{"num_hidden_layers": 22, "num_attention_heads": 4, "qk_norm": false, "init_std_up": 0.0406, "optimizer": "cautious_adamw", "beta2": 0.98, "batch_tokens": 65536, "max_steps": 7560, "dataset": "wikipedia_en"}
MLP neurons of a small language model. Each row is named by its layer, matrix (up: input weights) and neuron, and shows model dimensions 16-111. Each number is 128 + 24 x the weight over its row's rms, rounded and kept within 0 to 255. Numbers have three digits each.
After each neuron's rows, "fires after" lists the tokens most often just before its 100 highest values on Wikipedia text that the model never trained on. A number after a token or word is its count.

L19.up192:139142093113110088100175133139086155083145082122103119131129130141127128072115126131166151138159123137148100115195151078110106154134151141117141113150158109132129118104115137122151113123146103150118130144142152130128164143126118134144163137153143093107110116108129128151140115115109121096
fires after: "\n\n" 72, " | A" 6

L4.up1161:111143126129178112098122162141160132168092143109120123151125177094125110090145134143114134188165114124128154131085156130092159141120118145126153049120137112113107124159122108125133091137116157137169151113122147139143123109114113109115126111143113089147125144130171155117088115190141162134
fires after: " C" 15, "," 12, "ri" 9, "G" 7, " G" 6, " c" 5

L4.up470:116140120144147119099117105136142160137138144159116120108126081116135132078133148104156113155157111115098162117153085149172112142069153105140119114149114143139147130133110151130134156135150104126127137124140120195102136119104127099136098126134107061120140145094139151170098133150149185131
fires after: "2" 47, "- L" 8, "1" 4

L18.up1522:124130145132143133112104161139140176125118116111116103145147150114125142109169119117147098119142177144123097092150108160154162136125149087105144116130160114134109128154126145125144085202146115108163116115118116093164122082102152090113167076184128103122137150126139113156137134134110119118
fires after: "\n" 40, ")" 11, "| " 4, "1" 4

L4.up1200:175164112131117121059075123115163145105090148167110137125126125121119124111122142128144115133135170133137135122082115157155139116123146100148108108119138149145150103147121167125107134119137124156103147080109144181132173119133097138162112112174142072126111174143131126132111134124096139113
fires after: "\n\n" 19, "\n" 13, "2" 9, "1" 6, " zone" 4, "Cl" 4

L18.up393:148124128125153100122096138122161128162118080167093118166147138147174103147128118129171131117168143150075160102133093149132153135105161131134086107121106134192141109174143182133151145175098105100182106135149098152119154122157105137137164148103146109064138120134107149116089132125119125106
fires after: " | " 29, "–" 20, "- In" 6, "1" 4

L4.up1214:164139073161091120127085089118147120135138113148089158138136142123136157080110144103149109146140121102106146092138113133153141113147168113164114107159145126121155138124125119111094108150123116123136131094144137155097175115152119076118146108124151115113119093098156136131111124130172140138
fires after: " comp" 16, "P" 10, " I" 10, " P" 9, "ac" 8, " | P" 4

L4.up467:147135112154117116125117147103138107084160131163127124163150119102166127124118182070094126142114166153132127137139107121121141087153150136122119124114158122150162127101175100136139166134176131125113141141113107144117170130103116147139079097115155080130106122087139118134119136099160161145
fires after: "\n\n" 20, " re" 11, "3" 8, "5" 6, "7" 5

L4.up484:143128137129186111132102108107147139105117129168133151139107142145125146127140127130129122159153160191127088131111100150141123129148131104125117119093109083140141098126117133146124085140126119120121140100088110122144113183110117113135068122104111127082134157111131179141078094166138115134
fires after: " re" 14, "w" 12, "." 10, " s" 7, "-" 5, "\n\n" 5

L4.up515:122181101147160099129176154156129141095144098155101123130129113109129107115159154128111098138130129121116111104117089119110171130122127132148128041135141145146155150121096150179129090142156144152131128127168122131060128136120110111104083143159156100109129155101144148119077113103177145117
fires after: " \"" 43, "| " 10, " as \"" 6, " (" 5, " “" 4

L4.up721:172149122126143109102128132171135107117127159111121145130148127136107163103113127126151124155140134189137086125161109150115126160137151121139065142133102134125151120135159121131099143146111118133101097108140110175123131124145155131089127127118115118063135106147184130136124150182171144152
fires after: "2" 26, "1" 21, "–" 7, "á" 6, " Ch" 5, "o" 4

L4.up176:180136122140176093104100108079154122088154138131100139143161115135141128084137135140098129163120128147153105090138113134132118115121153117144113118123101123115114060143144147150165131164135118139125174059099123139120159137106115098162154101128105129076098109168108156133127111118135153146
fires after: " (" 27, "w" 17, " (N" 6

L4.up466:127155083133090089086149116083172116099118129142105114154155123126129091111072150123129109134119160107162141061115127114116140133116160125107080100166156128150145111117092130116158119144124118145168154108175112162111151146158143136131143130146104097142137183127106119125112122111123129088
fires after: " |" 34, "\n" 14, " | G" 6, " | L" 6

L4.up302:119125132148173133117170093088158106107131119137124116133105114105131140090167157123119135139154156123156112101129118156146139119105158141130083073105148140120142105146141092167118135153117135142166116126146164119143121142118131104094129081138109105094134171147185153113104181133157171142
fires after: "\n\n" 22, " G" 14, "\n" 14

L4.up199:177127133135135115134135144131136165093126094173142137138112139144143136116114154106091133123122131165136083145134110126099173101157143073113130136093146104142155139137150167131130097155150137157143166101094127125168152170120132126096100084119147141125095124134150127127114135093119145123
fires after: "." 53, " in " 9

L4.up78:148134132124144098049105148121135139113101120116079122160134154104157149099152174128101118136118095139121107128096116134144182166079115127123130116157102109171104139154150108164166114114141095145139143100140150114115156178095105117095127109133152126107084128110161150137157097123130163149
fires after: " g" 26, " th" 9, " to" 7, " se" 7, " Th" 6

L4.up984:119129152155147135079138121097126159115142114152132117114115100138132090097074161140121143120123129132080135064163101113142165144146159082120107164111111104131158131124163108202166149149149098157141192103131116156161172126118104139139132123139162099091126115088140157175123117129141163140
fires after: "\n" 22, "." 16, "F" 7, "D" 7, "\n\n" 5, "f" 5

L18.up420:149144114123150170120101135141131126106135167175076092116151144128126114105139139114104132126120178139110135095150137154123162125121127121082125113119153147136104140094168109139131161083095134135107151124143163146122167112131134120111136115156153074154118095096171115167182087127136084125
fires after: " " 16, ";" 15, " H" 10, "1" 10, "; D" 7, "C" 5

L4.up1064:145170081159142137153137116108115158133119092143158127142118115148133112101151180131128118131134170147105091145101118138166088101158157111123124120125080104128116113098134106135180108168146096137122119124133120113130181144091095088128123115152158095110093142118152160158117101123122126071
fires after: "\n\n" 18, "." 17, ")." 10, " I" 8, "F" 5

L4.up1255:139137129127128137127108139121135167154086109154104149161119158107122157101136109130100069199090119139092127105140102117119176144120137089142139103115154169154152138104150144130082081156110111096134175126106163150128142127116136120145054090127149133111163093129130125116143144091100116136
fires after: "." 18, "," 17, " Don" 6, "anc" 6, " Cor" 6

L4.up351:154109131112161109100125141089140135112126120145140149157177124130139152132133115061117130121159145091144122136157137123161166151103170115151139130138119146168152084128107128139144114149114116105124111092185114125119138122161095113115137110184161132110081121119138124096087151159103174084
fires after: " | " 27, " He" 8, " | P" 8, "as" 7, " I" 5

L4.up504:131134132105152105085107128097140170131109099153158155155175112149124145089195152167119121169151158113146098108155141125103136104100142137078124093096130055135113096157110164134112121151154169118121137082108119177122111126103138124122085116155144104160152127131125155133106146156129152113
fires after: " G" 24, "G" 10, " g" 7, " Cent" 5, " C" 4

L4.up674:161137080143127083114184120090160118109156135166132104124153106119150087091155160113124097184141173117147124103156137116108148138108133114131089113117136137135128093108111151132118118117147153136148166097122107144124148153141147146171129116177123081117103127140153135133160114128095145088
fires after: "\n" 41, "\n\n" 8, " (N" 6, "″" 5, "==" 4

L18.up916:141145115109121104141104166106148151067118117150111105133158120104122131100114136149094099143128146180079115145135117137141144119121119125100154100107185134148115105126125119132113069158154118111130155137101129095113157111115142109139116099175144135127098133110149135134119131104123092109
fires after: "\n" 23, "1" 18, "," 12, "53" 8, "19" 7, "20" 6

L4.up835:131145145157124128076167106121087114108079103125140123132148111153131103093155164128142115134164140112110091107138130131131103125117126132101119129090100079162151100135110138154186184166142158166167149132157119162125143147119131111122154112120144150113112185090141144129114144157168152151
fires after: "\n\n" 49, "\n" 9, "F" 6

L4.up411:126154106135117134116116136122122155088119110096089138184100158100136135148150130161123134126140120177150167128072118126157136155119126103122095113167104173188100130146102127127145146170162120182158152100139140135137131122146072119125095120150135110100132180129096140123112147142118136131
fires after: " S" 17, " Z" 13, " N" 11, "S" 9, " n" 5, " | N" 4

L4.up1070:142134140118147127114109131111174110082132147123167145161129156127130106094112150165116104162119121135120123136098083148100191126124174075091098053115093155151100093169139150140156068134137155082134130114138134159110156146139141102132128083138171124116108142092159178110108147085107123135
fires after: ", " 42, "In " 7, " in " 6, " (" 6, " August " 5, " In " 5

L4.up1140:100138131153128135081121128117125152097135153205102104109143107134167122119058165091107111117105179134123126134135095104122121128150107145134112101120155161131134066128117111191129114144160077153162111127151104152109177121108163126157139132146136109096132137124154160129115139108145144129
fires after: "\n" 55, " in" 4, "5" 4

L4.up690:147115111161148067126126114109162120132128138129114134119161142128128112117124179113112141143135132100109141113129111172135182134135149135154150098084140117176105160103072154177126088099124103151153133107085131140152165144145140109128120112154167110115109147108123135118113125155093170087
fires after: "; " 17, " |  | " 10, " | " 8, "G" 7, " | P" 5, "g" 5

L4.up147:157152154172144098123143125117116156073141101119111177096138146132127137089150127134099109129113114108146096148151146122161171169114114157096121113171153126137131131091104147156162126117121127150139155109128110144144168146111103134087087123106100123128122119126159117141120165103127126095
fires after: "." 52, "s." 4, " th" 4

L4.up613:144136148185131101144161094165167128121107131126124110117141125100130147121089146082136139110147124142152146124096118137130165090105122094163068132156128168137129167120121128145128095122142110134179170116150079154136148174124108136087150124125163119109114154130126130149167115102096134098
fires after: " re" 17, " Mc" 14, "-" 9, "|" 8, "\n" 7, " |" 6

L4.up1056:150108129157131145105178172127130157074117098114123109182118153106139111109142086152120128172134122145118138091130123145115133107152137097151085101130080165133114112155178139152143111152177132071122134133133140170135153122104132127113090105156130115113122128072147140138130155123170123144
fires after: " N" 26, " | N" 11, " n" 11, " K" 7, "iz" 5

L4.up455:126136094169119125116116133105187174120129140162153126095120114129136110101153159089137133150137156107136157130156102115148136143123178157101086120148157190123119138127130140112117116137120127138118150117109139163132134111131102126126119100170101105153125131174148165163124147162137142130
fires after: "2" 25, "G" 9, "1" 9, " G" 9, " made" 5, ";" 5

L16.up777:126139117129139103086193102105160085127071137094104136158151129110144124081105153095173094149137144138129124105131112133188131080158114111137124133101131107144151098139165126089141094132160095135159138133148130154112114098124142105161108102153135098112104172151135151116134091131142120112
fires after: "," 31, "1" 14, " | " 10

L19.up764:086143109152155065123127121108120114173111124120128125159126117142161153154136149103151113139130150152132130112129091126139132110131128107063094090134088117174115161107182136117119111144131101134186087113148127144139151100135146132188168130143126105121087129112120120111132104110138141131
fires after: "." 25, " |" 15, "–" 7, " | " 6, "," 6, ":" 6

L4.up437:130148148135147110121107097122168146112171107147106137120137099121159076161111125120156114119145137123122128141100117110140120080183115139123118133166157140117117133149091126163114106123162113136133132104131120120113145110075141050142092119103126116110144127114131168182135112112158163147
fires after: "\n" 52, "\n\n" 13, "==" 8, "===" 6

L4.up616:125134136177111146117113120137156084127079116090163126148079125136105165112092116105146100147124128105096147126135127139145137131146153108149119144127181161147091145079142147155123105117099090185136154119123111134113130162147053111135112149152148099145126076104149145142143169122129154117
fires after: " P" 31, "O" 7, " | P" 6, " |" 6

L4.up884:113138135172186106126147136109121094110155134134120109127160128125111081127135130140140132129175081089116183125155146113110129102122149125135124136143074097141135095168148105147122095206127143129142114135115111140134118104124124075120111105159137148119146157159114176121136130109104146072
fires after: " | " 43, "% | " 4, " | N" 4, " B" 4

L4.up1514:105154132128122100093150150109165139117068116140110114141139142080109086065201129116068112128122146135134089083155101136143147128113138131148127085140143121138145116117112138176128135138150134109134144127145126144108153124088092100159115119133132133136102177112157125128102122116158145118
fires after: "\n" 22, "| " 21, " \"" 8, " | \"" 7, "\n\n" 6

L4.up994:166155128116117137109135142128104138127097137127126132169149114143108139119123116147145131158095149107157138093123102132077180141146135067125089125144085150148114102133132148157148098137146141096158177060096103165129147144132129126139136096174157133072127092125131151128156107127150132138
fires after: " N" 23, " C" 12, " Gar" 8, " (N" 6, " c" 5

L19.up1354:130111138094146128109108132104174104147141151139104165117154145177147145114119144168138139137147129123128135065134136148146119178108111119125089077137158156125133113151165132129146117114144089084101146098143084186133138124163120128097144136104168117155140127114133130159129088147199148129
fires after: "\n" 23, "1" 18, "2" 12, "0" 8

L16.up301:124122118137158158137152134142155146127128155150096157158139134108177131123164093146126109115149145111109138134097142162091170143124106111123108096109162137127119116141135136160142115102090123107125139143163137145145120115187084163143132153154100113140144106135144169112116153119111110102
fires after: "; " 13, " | " 13, ";" 12, " r" 9, " H" 7, " h" 7

L4.up1065:155143144143119111067117117109132141105116160156141107158134100100101140122101146126150155179133166109166129083158132128077167177131172172081070104113110108137121124116126140160167151115117150131146118071136094169122124130142163136083136091143102128127136126137194146153112141137127156126
fires after: " G" 23, "J" 10, " J" 7, " B" 6, "G" 6

L4.up1117:165130122136122077100136125156173174088168124107126150125111156141137106131146180073123106109151159082136102108127120104109151157121151119151131132163146127129125132118140138132139104124140108141148123134104119145150160103141129154091128095187097144116108114111125183144117155134090143112
fires after: "." 23, " |" 17, "-" 11, "ronze" 5

L4.up1189:159142040166116126119160147117137161131122138141126122167121143107115159111192125155140171145174152144123182089116106131127152133127151107134107087132101157124075124152115142140128132133163140156138144125131104151146128099126117137136102130162113074133146133147164134136125129147180096132
fires after: " n" 15, " N" 14, " Z" 13, "G" 6, "N" 5, " C" 5

L4.up146:143163135142154116114153155134165116109127137130115148155151072120118095077146119125142138168118143103148097115177175160102138107093121116149107095136149116154108114151144122127121122160137083123090128100150064176075140111111117113144102133152122098145124158115186182119109119122122137136
fires after: "| " 26, "\n" 24, "- J" 13, "- L" 4